MLP neurons of a small language model. Each row is named by its layer, matrix (gate and up: input weights) and neuron, and shows model dimensions 0-191. Each number is 128 + 32 x the weight over its row's rms, rounded and kept within 0 to 255. Numbers have three digits each. A neuron's up and down rows have the sign that makes its largest values positive.
Before each neuron's rows, "fires on" lists the tokens most often at its 100 highest values on Wikipedia text that the model never trained on.

fires on: "\"", " Center", " Institute"
L7.gate479:130111140144102045055155161147182177121099150134147105080125171120109129135153108126165146150163176154116144166155139133138133165186127118153126146101073175176097148163081162160188130129141104144115149134097125070138108125126121140089134090103137094128182108130155122210121112105087137164144148102133116126134135105108164110165184118114141179075128175093138061095152136133177146095133078066106098108175137137149196094104084098119150144125113099101094151160156150148133145137017170092109064164126157141122159144124176125158159108163131126165155065067140140181102103096177077077
L7.up479:096080151121130134125124075089140125065138123131124115171146139144150130130167119118118083155160154098135044136165110165118103152159087119140128151095144119086092130136096131137068175148134065139131142171128160145096101136144092136145041090142101152165078165090158229117158128122130166130098151124140095071109139141032148099088072090113161160113124105067115089144184140161140139149152127037102109131143089154147182138149079121220121154093191101139117163157134150069166138170138104118139122096126119120119152154111179111187126151154104141103113150194119083132161103143132129175

fires on: "\n", " for", " e", " as", " part"
L7.gate286:103120133126122128134197134096164134171113115159108128201148154139116061121125176094125177141059131088125133102166109125061151094091152142115161183143064177109083165089113093196159108204111131122067169153160124159076082086110124148112174161132122155094130086075072131172128110068132105122142108129120152079121143129090085105122048165120129135126097123121131126122170147140109177181158136103127159191127131101101110160106118090106168164122127143091093091150141183143195120137130120110121099211128106146106090171135146129170153202138180119150133098094108125110121130134146088059
L7.up286:085185148210131081122143100118062067159085098163117130153170086140116100112143151128092140125097119139077103098172062121089111068086113109202108137163077097127116103122152140109146135172166171106126196139121118084125140122146086154055141123102109138134093080156124167133122073143067112095110147130130135132119121181148091129191079125135044190139081123160159133101100051130135174155159159095144140082100112092132186107110106144152108138164108103131147081112091125075117165146145121075124175152118109105099134129140089125138088117111063128094088096072149086163147128149104150096

fires on: ","
L7.gate441:169150138188193099047149107070161160186181121165146130124161101173117121095109111118099146172145136126149154118138136130137126255181122168150156116145084155049179125123188154111127122118164118191144132143113117129074127109092119134070160143154168105131118129118094146177107173123098103120122123115080075098131093138130109116077102115140156146141163147093177101155156134114139176101098124070187145122147169096191131135167060089123111127116172089103074107098128119140105122143111133153137104168123174105124117119122089108099130123091097126135108093142163109085168114123174122091
L7.up441:119157157143130140146123148123178111186112138146128169171117083068123149134151138055139174107182189145149166100134173137188122181122126131190123159074138182078147175131205101108129103121151117102175173144120149111130150142140135129171071168147169115150185104166105199140156107130170086135048053153113104122100127143096173108152144152121084107100097139123143123124147199129097146099137117157149113185081179101124145174159048114078151139098154077120121077107077093153142117141155106140102099094125182107143115112122071148127109092104130102161151167115135159129159050134158115128

fires on: ",", " he", " was", " It"
L4.gate335:076132177145109121094109128158118084136141127201081106158138146094127114142132185170175167119121135088100136103123097124136093197129157113069127119153070135120125131145077129100214115163155176087154094170134150111108091140119078124048193133089127141119063143099126142070152151066102094137113098112095128143137171063198093101151132108090052180110095134142113121112132111132107158113152111135165148067136154142111158120197131111083086107090141149121153108110162148073125104136108113113112105073128141128135056135175065112171135123148114147135075111102111123086103114108181059086
L4.up335:102111145124083136137166172172193128089156120082133127140178111110144128090084148123126102042159156085162173071083140131061146143146119118122083069119093129162188119116120116135085181150124140160132172168213165154126154122138152140139090218095159103130126165162140122124105099166142094119190093096132074128134125135109133148042101177153105146093123110126179106094208120103161115149112112122105112079126148113104134107159184138136105117151092148114124062147120137125105132167093132177106155112085140127145117057139178112061147084087145175159110128166106177168159143154155095117

fires on: " and", " to", " of", " or"
L5.gate494:138229120066161130081151078112100152088149137139125135122175199094201117070150104134076104103099149146089095114139153088132152061102076211159148192100112183171143190149112136088160152155144210129095097129144078126136102114111125074049156120111161142128116118161164130200108098181124102161104093160136136124148163148126119147090134136140143167151152069171165112105111123152147127120148114151130108114104098133139116131191128099104152185130109158171133188118131095095095127106106099168118103197146094109167123168104125132121151119157136122129118117178187140173183128130145129125
L5.up494:093228112151102139107117115123123134131091108103095152152141141116167128109172069193114138154143114164136192182089164148130154093115110183147118218150106174082136158108184114143096147183109144168131110064122109138137128130131146136131153061062158171154161087097116093085087107147133145187102124151124134128174122161177168103125115105157110154175067084130163122099122086176126125131132133083105174098188139133115146130118139126138224140096132148153115142148109163151169134118132148129158140150086134162118059131101123139067136103066139121140115117151110149126209190092202100128

fires on: "\"", "s", "e", "ly", "ny"
L4.gate111:092123149141165164100131149070159117170096091109132118069098066173093172108129134099111145131132144132109152153122132196098132121160101097097111155109111129150125144043123125066134169118171139206076085147128167128124145055141181106116116088124170149122093123166120121128165141113085133063110116118110122098153155104132107101080133130115095124120101141078070145073153144103130107099127155157132163186110096119098189141134046057082162177163129150149167140152167162132141161092122136084135155151061140132198076154092169090069132107134152122117104141194152147150073097133179159163
L4.up111:102092145128124118075114166123103145127116161115143136137097207131114100133187098106093122186109138116112151123144167187150088142159122099119129143095114134098154125158080183222049146064134123134112131106105148130113114130115116110183100091168155200094091118153135128162152165082124149178131062094115068163134036149104111159130163132104147125091116104129106122084126127164122057144122080141184111134074103130162131097113161098164093144103149143111086098092176147138132119099114098129139113151084155097104105086152104167097149132082050185148092090165097187123167132168100055116

fires on: "ly", " not", " and", "s", " of", " than"
L5.gate272:078091155111142192094109117160124120121113119172104181098129099124153132205095062202169142117086085147094099108158148083102111120173097136193129202139047162135146071151123166140113075175188117162090076144164115171094121104129130122118077114174119102110153166120134097200128163142096112112146143157099126081084119083114158141072159115129131140176107105101197163138151100101131143128081113103073077121111122125143153143061086131113159106198122119157092151130107131133102105108140116111091106150110127195154106128099143100181148156102161154116123160154115164123153127084153169190
L5.up272:156153157155124121101113091202069139112103137088196143148179167110166160108139132108139071104160105096093105115148109100158141119111061142091134091150141135136145152093141160072148173084157063132165084130173089128119031131130046157144125112102165111143117089160134095104169119174122146120115138122110084162081103158136144042130125118111216108106155144114184108129107118118137114137096113152165168140120133137096091119152146043189178110137060073162126186139184113166165116116133108186128169159106155173066120123120138135140136153087065127103148114146120135119157144140157127122

fires on: " to", " from", "ll", "y", "Dr", " Children"
L4.gate375:166139092108140118127136109148131122135074131192185125167157079121129133151155126164124116125109211203136142057035137113167148125097118123118076114086099136139176119163104183171088158096128145080163104177061121168119155112136116158164123157168088133136141139127112126157114129160192089102131095038056134136147072113101099091152114104147120135129154135103141139153155047183136122093120108142111170097187104107131141079163146143084131114136097165140131101117101173082091167122143128139119126123150077128098169207081113082089159076132126087071087142129169106150122124159158139138
L4.up375:114047087117113047107149142160134158137072133146166133140171150119110130087190081118108189073127122107110121106110120075169132161168110136104130054122077153146127097149137172143101090164112122158126113135084100162102124121100165119188099092102058163117134117086110085160124125149162138155149139129079152197141069086071109190116106080101126137076085119171144092153174133141108207086125144128125120133180121117144060122145155149162157060102132113127097130114126125072144128107154152050088146186147149132122128149099090109075154145164078138123094187134100137129097137172106098128

fires on: ",", " the", " a", " first"
L7.gate125:133155196138135153120118113167193141140138127133125097172108147134131134222078205143110102170087095123107154135189128186059114122139142140094150139093076138140095109099178152110152134057105157174191175112072094164106117098153173111126097097138098091134196165132150165136166160103115127160103164170109099153131095124145121140132102151151114095189164160158108129160158133111119227105108152078166132163123138147121096166163138123139140132091122167183138087144128095199145104190129171161133091104122149102109148093121083112143154176165144089129149175095094180108149157113091156086
L7.up125:095086100112088163134143182177163142129080131171122088095132183177093151134142089095127120167129098149138136114159102124153145138175105099088101113170132166118092091154176180053155125042068113047114179139129125109120119154116073126138146084143106110146113125124102127131111120100182103117130127096119083176105182097117049107126114121123145120124066096112109157181110214100110141109186116133112161125135160089148206207084059166194135162085119137164150119148132184121131136086160121115124122086090138125114095124106098141152148107139177114050109124128136143129167089101127144117

fires on: ",", "ing", "\""
L7.gate357:124137096158155117143155101086150164115105096059132072134156109110148119120158114157113126122116140132178156102154121104112096251142121125110165150135132141149056140144169136114167165098151188112175194118148160151142052119104133133083143135183105066168143141127161183147149099112119136071148155134087219103135105124133138116125095121118196152098131148043157081141094185118101106093143186091135170169091129086127102100109126104170151177136110111128047123143135159137154167118098120162112116128122093051114140131095104116098144091200157087119127107131169147156162122121077161128
L7.up357:085094169059168127107114126106141159091129179105088051133081111109088141133185128133124148160114166080120112142110174179152173247168132091074124166113112135137106177102111129095180177099113164142125183163142121138099171124148132130116115109114147111136148092138136172105149125102125089090148111105142178110157104095126074109105084096204120182120095151126099124104185151116194130135152091109080137166147126103163098153162087150192054132120205117130199122093121108093146178136094204138132092164120118178134108145097111123135154105131159114142187128133146155151133159124149138143

fires on: ",", " he", " as", " go"
L7.gate143:162131125136131130138160099100136105092108071091134121087124142114125097139132109148111128100120128106118129113073106096073084159061105133091115165136142134128189117131064158162176133153163115080137144129144131097076162050194115128071161192152144192120142138116166108162078191170130109145188081137139123151098115121133159039149132121091123131108149173106162078119124151146085112174104164147124124139129156058109145111117126098104066154066164139084126109143086168107120173185060189081104162176145105099069117164129163100142136067152107156121094099127073160140173135131176137140
L7.up143:123134140086156148163134179090126120148098130118124167136162044147124134191146166118128085104213106152129156128108132186129092135193144094105138156099099068073097145147161171154145103150157092159136143122182132177129165120135136158158106178169091130107150104096170177094119195128105121124170164133089086135133129079159140080103163150110120113174158182116095135125167135163159145141193105096128093167163108115086097138099135117081056106177101188124104102138110090119131152090154156075177100203171131148142125141129086137149156179083136132163138154104132202164180153140144088087

fires on: " located", "d", " Born", " died", "ed", " than"
L4.gate359:058125131135103126083119118121088136125126168182092113107175075144175144124144071160111159106118126140086141125102151105109088079072187151124132142166088083113144114112143182111189161167116113164143148118158138070076135172132151110132115115161120075129125131097173109132071145173054071093111197089150169170098124134082102089090124129163139145067097151111112113133187090124132115137069117145095129111147136125138170075059192174110118090180105057101159113147131183125135129156148121113163081134117191062135136116121103144078067109106129085178129119149178152110143122129087144116
L4.up359:188104095109170136154118170105127167076159081176058119135107113089129105117110129123146161114166120135108172120091157175104162150101145128137111060104108123181145118090155105064155135170137122176118158125143182123138146147117142060101086163079142103089093173103084102108129132173108148116102130122100152114134168169182095105186119143163095138159082147135073100163062135151171122110134129184136092152142141143102122070104174136119163107239128157129098118112115183173160153155158131128092088063169210082147157089141090176122092117134110131093133110103105157149111187101133164102

fires on: " and", ",", " ;", " is", " are"
L7.gate171:131174162150102153110113110144118151102139079131111151150011123099106084181084126150119104113138131106107140091169118160136080132076099114160147139088132125099155096108103111139137152129141107129129078138116135079151106133073059129118089122037171072148129176086114108167104119092126102126122094101133142172099047064134094109157098106110153133157124134122100061136116137120163087091159113064135179115099103126139040182094110086134128142053096093124102132062120130116088102154130156147131107225121125125122133152169128126155132187138087123124156102134132176188144133155199120125
L7.up171:177139113126113109121197073140078076142077144142146099103097091130157144150127120106135113140099080108197163147149119141136159157123127172149209156071193147091086109182114104073144117155102147129206138136138153129037116084115080120123135092094118121111169065170133145138154078076158125105091165141116117093159088110123141098154137158088193140190123097087155085075128127143140108157083138155121080132158133132104090054108178121156147108163119159133113163142176155111108106128175161168172141143122148164074097082122134062125144163123154151110164171089157169114112157131132165081

fires on: "-", "'"
L7.gate175:191193133078129127204169146112165170141148104144200096110064121141138136139094117128079130144143169096112077123119108173116096141163167139146143108165150061107123149145125133112160097140126142133112120187156119170088145158135072133097152117166151132186151114110107103127151161185115110173171186100170109092122104162154169113143149144183141180078123138122186121161124097110133158158149122048113170054074138101074143131164168137140115102151198121061108164125174131160098128160096150151138159209104129117190166116116191141143076163148142185117098115115141111117125124106096151145
L7.up175:154111129128155119151183175151152097128093142053161138095154119136091148172108147133097121117120139124073106153134129102086087134134167154120125152093158041064096112124126111102123123082147104169110142198100134153113101098069095161183098132113144128130067195075140104094135160118140182079097131109158090127165102145096148148067141119122056106114180153137129136148126181187145107101135129136098164170136126113162125167086159130121107096128052111023139155117145106099127095073132091173137142124079117077195104134115122166090108154110090101128129059135144077126072125098069149133

fires on: "\n\n", " as", " for", " was", "t", " with"
L4.gate109:114108143097084103131085153137208150086123102091107165155112144136175057157104117127144156130077099102126058073120121110175112066046122126146119119166166107164112112116104106157175150181110189139210114127180081094115115152164098111137080194118067100156078133164102140146065104158095107157174063096117158083144127164108092057152125172141193088175174147136137105149159125153142152170134136145111143140130158154136161134114141106107120173107128133076145171180145174106113177107151098097132107131106128189102100156147195112094125114156127138104145168132109090159130132107160112111
L4.up109:170123156141192138154082088155117099110141172158133051100161125123110135187164142144150063166150173092153114115137145146109121030179099113091115124167097075106114129143115122135103188153136092143085114099184074137118156182165096127160105205085113103143155150129114130163042117070116126164148138177144145151120163095081098107151157142136113133040086148101134108114142133146083077114141143123115071050141135149121116125105152099054143188127150135071116155104144094076108095119119145103089149091154121090072146162139115123086105104112118155101171148143166109124169101158114088121

fires on: " =", " most", " much", " mo"
L7.gate178:105126132144115098121124146133073128129117101123102098164089125152124135083082151057162086119119121156172108118112117159189082053133103137133171088081140107084120122132092109125197053113134112110093120120100122113089146117051063199155135088087122121117134116142077144090107141179153127118156087115116099072068091131106112084150141116120101051172103059123094085141108145119130121121137116101157204169132121118125070078157106074168152116143111131094104189155161103144133174120041132158166157097113113126122161118119168203129139118102153153121155190141137169094143176133118085154
L7.up178:135131169152171083132131154114169135164134119103160165125163119126082174096155125110116190154129140078147047128058099094087127143067198121055082101166164132171157139042126096157125141095142122093146155150119123147183088153083172125154099109172058118135092093156096097142155068105121110100144082138107115146186129174094141128138128157138136111144183150168112123150150151136202134072112154081168137084138139117141106122084112143196095113114188176142170097175136147130134184130061126161099123104137177107141100164111127176154156101146121141115141065134088123112113162167126081139

fires on: " of", "s", ".", " is", ":"
L7.gate80:141127073170101114131192118095091048140150230117161161095143072158154178155049114140129165095113105123125149112132117137158135116146088152143131101131121109134154099115204149113095180125090175101111106140170190096122139157109192142150130122105155175075154096147117144142112162140142097149133169096132151091107111184133131096107166145060121101155080117141130083140130116144134106153086105118134201150129089180123101126130123080152149206095139142147079023155135150134157167127139138119141127159112086159085176111175069137153138125102130085094161150128154170173128182127122148181
L7.up80:088107099058038129141161130114081142100125122115100107135154137139173130103117106153122079051118161122183186172103196133148150128115111141134118085163145146171142115151189154128075168108146115158116164163104087158169110126128113162112144142116108198124133139033104129134129142119117167140177086151092093104138143057078156125051116193078136089156109169115117118185152074160157095139123049133123116107101146145126133165133131084095059086149127111138122186126108123148147130119126096177104138127093136135142106110103103188167152165140146162150134141099108118175112128105165048184

fires on: " \"", "-", " '"
L4.gate340:173163094125116152199120200100099114154132093115136124120170139130073105075161172154091087090141161156114103195140164117128108139144089110131192183165153120083118138102156063122166133116130099121172157131141043112127098152089140098089163110132144124103147133169213115132160132160159123155134136095131106105132169172173158135070205103146116161134173158125106085139132097163146075166146132137092148165071138144105070150165083098147133171129187065121145173147137156108210170168120114168089137103094141144131134141157158111123141196124118126119105104138130054140156081109160092106
L4.up340:063178094164084113214124155088124126098169123166125090131121134168123145131148157205131067111152132173129125122182120173112085155094075198133071110133166138107099157149102077170137126100098133146131128190110145140117122162090102109138164129162120201194085146205143105127105089108156155054130116117138071099112190174123154063098137110098125156183102139118161171144102148194141148106164162145121119131116097131197119135187131172126105120128187127155134114088153143135146170106133143121145149132156156073115169118127137119084114132109083165139087105164134118100111126116156089051

fires on: ":", "W", " W", " of", " in", " for"
L7.gate179:097128128152128147091177093125169128163162193175121141086139200108090185152078142102133135170107102094133143128107153080106106132163137111118124093169090154189089077124147086098126176111099124145097146156082075159084179094079114111115139154090172152123130113148132140155112115136163092081146136107137129123095078111098065164114119155148126105142060150114152032177075102122101142142182139116114162103181125192133169084121127119116099124069134118167112069157145129110166104155178178147164091075138088164159135174125093089134126141125102194149171148072142119113147147161084065113
L7.up179:173149102119141117173059125074093151171078129152109121149085136133111153135115101144134157108159086119149099138134158122078172146160162170139162100120135126174130100134159113079157158084148150107127132101098117091117105096143183152107162172133091113058099145129110132165131133090181141044152149115159139156189075187149130142205109118150120118157078118131147164198105124079156116092098164114144214160135096144130108171151124164150152148110121053097089080128148118119136124128158139109079089173116152176047096203152139146145097152141203140125079113163064137082134124117134154164

fires on: " and", " to", " of", "now", " or"
L5.gate108:096159087121120128121181137160112145136097170145078130096195105097144171112117064109116139152065106084088199154127125094073092113091128119205118157151059202125107124147091109125133131130184152155125151158083137121129159122097121112097102202173176175181103123133072105104104180120108091111106057125128139086172110142126149136115099143129166112174158166098145080132167146164156120135114157124091117123130060126045101146126101082114129175153154100093086155114129146107173069138141093084071127138102118109135147141149154124075100119124113158075080137133154139146150143220165120150
L5.up108:180156105113112161121094144151137131118169125173113108127102203104138116140165146105152076106154189078126138129130138149115107140130128130088121172166150115119193125120100136193133145133121173114154101166112137198117181118148102150114133119127137080109095120125125171135111174147136152163170120094112200106127177114151123203114175142142226102192153091094168167138117129116152091106105115114097083181126193118139117110165101134141161069127126205124155187184135105123112049042125119103160162101071097160140152073171102171103112098067140106153134080137099109123092128096149155152

fires on: ",", " (", " and"
L7.gate254:166149101160099170132167133132148120155116119183107169067118084135191093207133103118155129152106097076094121128131089119093142132112185086104145114129152107104136143095103121077160149130083136135109077094165109094183153106145076101132142165136118101120176079148095157116101098152114106139113128143140167167140163205145038042100084157127177181209115139121151112082135118135094140131056151149116176116164197103089105135136130120169068206116118160139141076140126150142127081131155105165155081120092067125140107141153135111162087142164122150116139167159066154110147151165118131105
L7.up254:073168104120117085104140132080065046105075126147129108111102134152183120160100090161089124134110128155132112095156145112120120212155099141089096113140134159113130167146140093149121178142152178149138176135125120053041140188115089178108109123111147148187177111136127117121116107095135136039094086092059139168162141085152117149121097099162098117158151138181165090133166127146075127100129112102122098095153193159105160112118133154147060136086080137127098174128182117161095134165082095165127101075111152120118126180149131121129116105178107179076084163112090091105154125085130119129

fires on: ".", "s", "ia", ":", "ma", "us"
L7.gate438:066160105159112101096115130111131167177165142118160099125110105126140113159050069141147118156117114117132130078120111156180161160156117173119181078157101103120187155086142129126107184139181111096068139088160173113105146205075126101100139078174136180139062156133138099128181087210131113116109149143131119109135178094111167103103143095095058144152115083144146099141108110087157134145107119067156161085131126145141110075127128092124131125120134119115124118145058150144144214104115117162117055099082125186183101165119130117153166126116105091097137160112133141103170063079118075145
L7.up438:110107135210082161128132115114129164149231113160086105134157097170136156131134148132147134100094127146144110167155131134131158112140115108148116027094143097115133121097180088161137178133143118144113127155181151137111139161115080166103126149093140155105128154141207152104130122168103083144128074110119122066080142094108115028091126195071139120082108096130097114142145143160105088083090142084085073117119120126096114128135081061102119147134136115133160122157095171191098124158140174163103148127147124168126094142108081120178158133102112114101132084069241129141180144126138121145

fires on: " and", " –", " taken", "ed", "d", " built"
L4.gate246:131119122099149139103098113083202175099094144102193208127092102101144131087115074102118192087085124135094159133067105068107129171100109088061136133104093136057075103086108065115205116113132136147136146172126102134112100163147109149146104162067127127196129158064142098094101155171122177111115188063098096137166164168158078069091150121127143121117152114124105127170145128144153107096061091162145136201166145175140144128170098150117147144089138092124113156107117132115180134095112162150107095130086138129130173152166124168127129124111174109160135111130160135112100111156095085101
L4.up246:133097158174080186164108096131130160126113091164173172129128179133175153122149111136121168119140065123087150045158069098061124112107149127151146094158110117098139133114115132115072140080121134149052108138145139157121081212112121129164153142076161145167150134135177119106137129140097155158129113100099126097213175130115117154124142087139142132127146129090183126103173108127150155151087070092159078140083135138086124112208114107099161125100167083183103106081068132172160096106197127113100109133204112104112182108142098141141148124097120121139110202094115171106066104152114155124

fires on: ","
L7.gate378:203139099124092163162114154117115044123110160155150116092132169071149092168119124161089145142103155171141152152158122098103166154144128116184156193181169135114122097192176087172165067160121166153130124123131150166105102132173095155164129226093145127101133201148077101121120171125078093084106119070117082175137078116083112119140119129133115174129123082093153093162160147128073117091121155126090154119108148141142141087121119131091065168140168126117152125140162170133157117182087084179090106177170118097076152102142146132135124128091177099120136162113135143071140056112124118145
L7.up378:141127103146170133133161191098110023115179154195132118084096165101110128158129073155113126145124141110144182151145178149150132165117158138155172114109131181096095128147173068144143126148116158132098089168158175141144143158115162122160098137118210117098151148129152131089179180133149093147129095174117144191159155170135047187128105099132144132172117138147157065104072186101129139132145051099127106130136156132101147080122112082169085131135180070128107071114154092118164100170145093156086142145129097107166151097124152145100159153081127152154110117058077107128098133096159078125

fires on: ",", " as", "rel", "ten", " including"
L5.gate448:167140135105141140110087114135153131123099149114111159132096160096124151075160136122113171138145082084139163147124151112108137164125157150121225124140104095103083186065118134116082146105106136120105132068095125161162142113164124135095092128154065067199126070074139167153162136103145129127131152154066204085141130148142136113164121170124135161166097147140153138117144159049173058092185166159106154123144118082096091149167114120140127138099116111108159111130080142198148142118076141146122122163058048157060128098168158115162096139151137084133164128104090087106172064071116141099
L5.up448:142119088103099122152137123161148171095107153108129107113121112056134113145136086146173135159141159103148130168101141162149113082097140117076158167150174116094160104107146110183119125102149076135173149063099107145161085098207100183195158127172116122102164095134071133125123167185115149108110134134139114104168095111163109137158136155100093145170173223111102100092121148139117181156071144172042118124115149088114131145124108114126119135135134069129142163108038168118052147109131107191112100199138150138160117119140124165176113054150104103084139154176108143140125093103091141184

fires on: "|", "-", "x", "te", " role"
L5.gate322:153155177139076161138111189112161156081130133203093101182092070138116165205135105155121160180179203154163103169134116092117129115117149111148131051116101094083164085154061126126122118121110114113085099126169079130109111109166116036126129114152118115118153145093146100114100151158105145113136120154090130136151162145141144116128169118115146184133115164137180179122082120140162183126186208168198136113102142131102150143134133098119110117119124139101113124123139160086079129113149126126127189097125136163148112095101173141153105130150098039102183044145127183158101146129181133095
L5.up322:138092126071135155136077163122092125149083089145095098105088169133154090088104110123116145133094098114178126154136125139114118140109095070116111070130156114132094077094135164130161136093147118121055166149142132115150085130115133100138182135133153130073098121084154102085114094129102121109115092073117096145122134173124108124116115129076125101093112136146150178131171147157159098121178121144158102141071075079100102040104082145068062161165107090068097075164137167180160140113132056131187132191073157115101142174140162089183040141123112123130086080095125140072168105107151124118

fires on: ",", " due"
L7.gate487:213170084163178132099103164043175148102165108142158143116115130101118152145114158048171077139081088157123129118109110113145146099128172120120116138143140143125077104157112100189148130120148115154104129130152119139124103109068137093166113122062152080078128123090135138113131126116148084165196111122190113145142097110094120133066087131134125126097192153108185175123136191085184120116078070092168060155156154151167109117097090109149153085124152110159145073107086102181108183126162114110167135123129171114149142109175102151157160182168161111160118162101058135143110084142102136093
L7.up487:182155057079065117129129127117140157174119172083133091103163136119084122093186074166118193108114174113123155111134150109139182147098139135129125134142184133151135168158139160126173169168130145082120048072124098115131157101048142122142114115125159050094076059179065125085103139093084135125073078153150114154150114066149186131089177093153103134127117169109182119167176138118155142155162085130107121180141091083102140150143136142114106179137128144124176096119125155081093107165111135119163131091126099152110117172145132142090158186140137093117125142085135167144136140054145119159

fires on: ",", "|", " he", "-", " worked"
L7.gate451:153145110162121140168118099099127084130115144169105135098127175102087155182107092106115076131135128153186107182121169135123120112098128211157193087110106126104143137071135152123150107125100078120109117107141124151102112043135130083126104185165214123150114134142165136160070110113102162130134153150113118089132122125053094082092165197144144164139141139202142098160123130160055170156129090189134101165169172128096102111070166139101107152146154099108112150146123141151090130112084113112046129139142194093150117077139167093127139121152206113098090146074144148153156087090109131096
L7.up451:174128137129159047091179129106112143170136153100106116156138132111128143097132089171146113170161090038146168118148145110124101191137125115145121046137108149119089162077105129144136130150110103092094131110098054148172170122097099073131190101111088093085100186187129152092102138114116161083123106121172127150141172077135137095105136137108103108039131165088120154073160119119111142124134178164119165132092148112129138140124160106121149067135200092166164097141131179167161120209102131091135148132161127173082167142109182153141136066083183174101160149104097110110149107157108108123

fires on: " of", " to", ",", "acter", " and", " about"
L4.gate88:103184177070132151112130138100101130182173142085131111161123123097087109132190146141139150137064157132147162123112112137149166140096186078174124201154062120092135106095112176130100099095118193130122116070148108126125089091125091121106064125126050124150072128123062181101091147143077141107126099151105148149155043115121103151116120104072106194119125108139073113070103127153121140122132158111085125071179127116153130171119107080124152155145121081123100164066099176142125084152165169130109095155145135063143089142180145137172148120086130114139095091142162101135169124143182081151
L4.up88:086195113181109113139136113114109131137128127120159114148128141134120130103158157121119084102141170081057169170098136135083153161136118105151161132168113108049140192129105158123063136112115189118161097131096145110108132104116095094139152108029192155149146114133147172180142135125211147195126127111144120167134137156114206158084201069150121197159168130116155110095202118118102120122112090121075110097106084077126093132088097139127127124128100167114130124105098157113081154154167161101118071140085180179141122114092131145132181142123099164163078147138091122074120114144174119170

fires on: "'", " per", "vi", "ti", " one", "’"
L4.gate308:151146131123124120114163138101164152118161137096131119118075166154180142132154124175086132101041168174146096129138091117131162087157169118124160078114116098106180078084096137094122075159154089105190086159167137133086073128169165172104132175161137133127112139127139143121152101151131183186144120132242115174176098138190089105168122106147121171131113162171084107107132132140138147085140107089123143134131107096120157148131200185130080142113072120104100137103102121109127166113157144116129127157136186106174110173139165127134173090195087094112085112154077151111125080150132057195
L4.up308:139170108163150076154163095097144172182068146145150121141082063119112161160133171081135149110125166090153094096105202103088138177172091131107123180141084123126155184111149164079142145140159105156132094119178143183137123064164153153114129119176050115131126202084169112141108107232097131080098131181101098126094115137087162132118137133138181134127156147136087140160181153147140128129134086178079158111166095145111129129154147111131121157132107126121107203175129059108119158095159139146128127209132145116148101135126128147117134139133081171092128176133086080109118096169131137190

fires on: " In", " in", " of", " during", " During", "–"
L7.gate97:117096101190107127110095133119143123194162099104096155204141134127099083137127106100129114116123131119132110199117111115112122124176148069068146084111075072107135161099095131011205108188148158120159146114197128159092082160124079087101118123148119160145124132148105160152152118141115103127124121119193154071164102138101138154141145113145169129128117158163114106146090138141176121180108118132095098101202123188151104152155145174120107141095063118081113112146131104181120114170133099132056138102111117088159087176112190113102110119139205157154216126112111140126142144139096150132
L7.up97:080135106116156153145119140169148177152130067107182110119135142120141155172157122107100123104126171126089135101128147070072155178166142175133132116157117124083086161129103130159164134056129100125103125105091183168102092110196146104137189161150129070122169116127083077087126142151078085136091129095169150147163080137124141087225128095176127165121127172182148078124113121148118083144109103128191121137183084163172071120091168129084171133151147122126077112152142088165125159133148187135191128120137138126089125139122154191162130120169164136165156160048150069127115102157145097149

fires on: "ing", " along", " on", "uth", "ly"
L5.gate220:135115123171127153108195041201148137121117130129148106102168111130182095115174077163074191123130112122116120148114069123094118130111150095121080138083120128102159123122115099120108112128089115133111210166070133162137117076154156116152121130124137106109174172103122095101140156168143131145171096149109132160118077074109110125086140141123151130125115136126199156088103100121173137113173160179133162140132095142142152108161125113167094098109158156090113173118095133066091150171156119084056172183086006121122190170156064085141129129128107075100135125181111137086109155099107098108
L5.up220:144115144133072171134132125145148131112109147140092127121140166173119139152161107115134130183128093144138132131126081082096096120201086112108133083137091113099158160126142128111135181123167159128183177111156149131163094058133176131111021137109133168141139131103106158117151158123122087078085193070165146159095202145144113123063146129137124077155169097138187157118150130061122128111127085195110117102159100204177113176135110111109162155129157127162109151197118093134117120164148111180126126200130123130150167088134129115185101097132093164119132125230104150111086164113166169098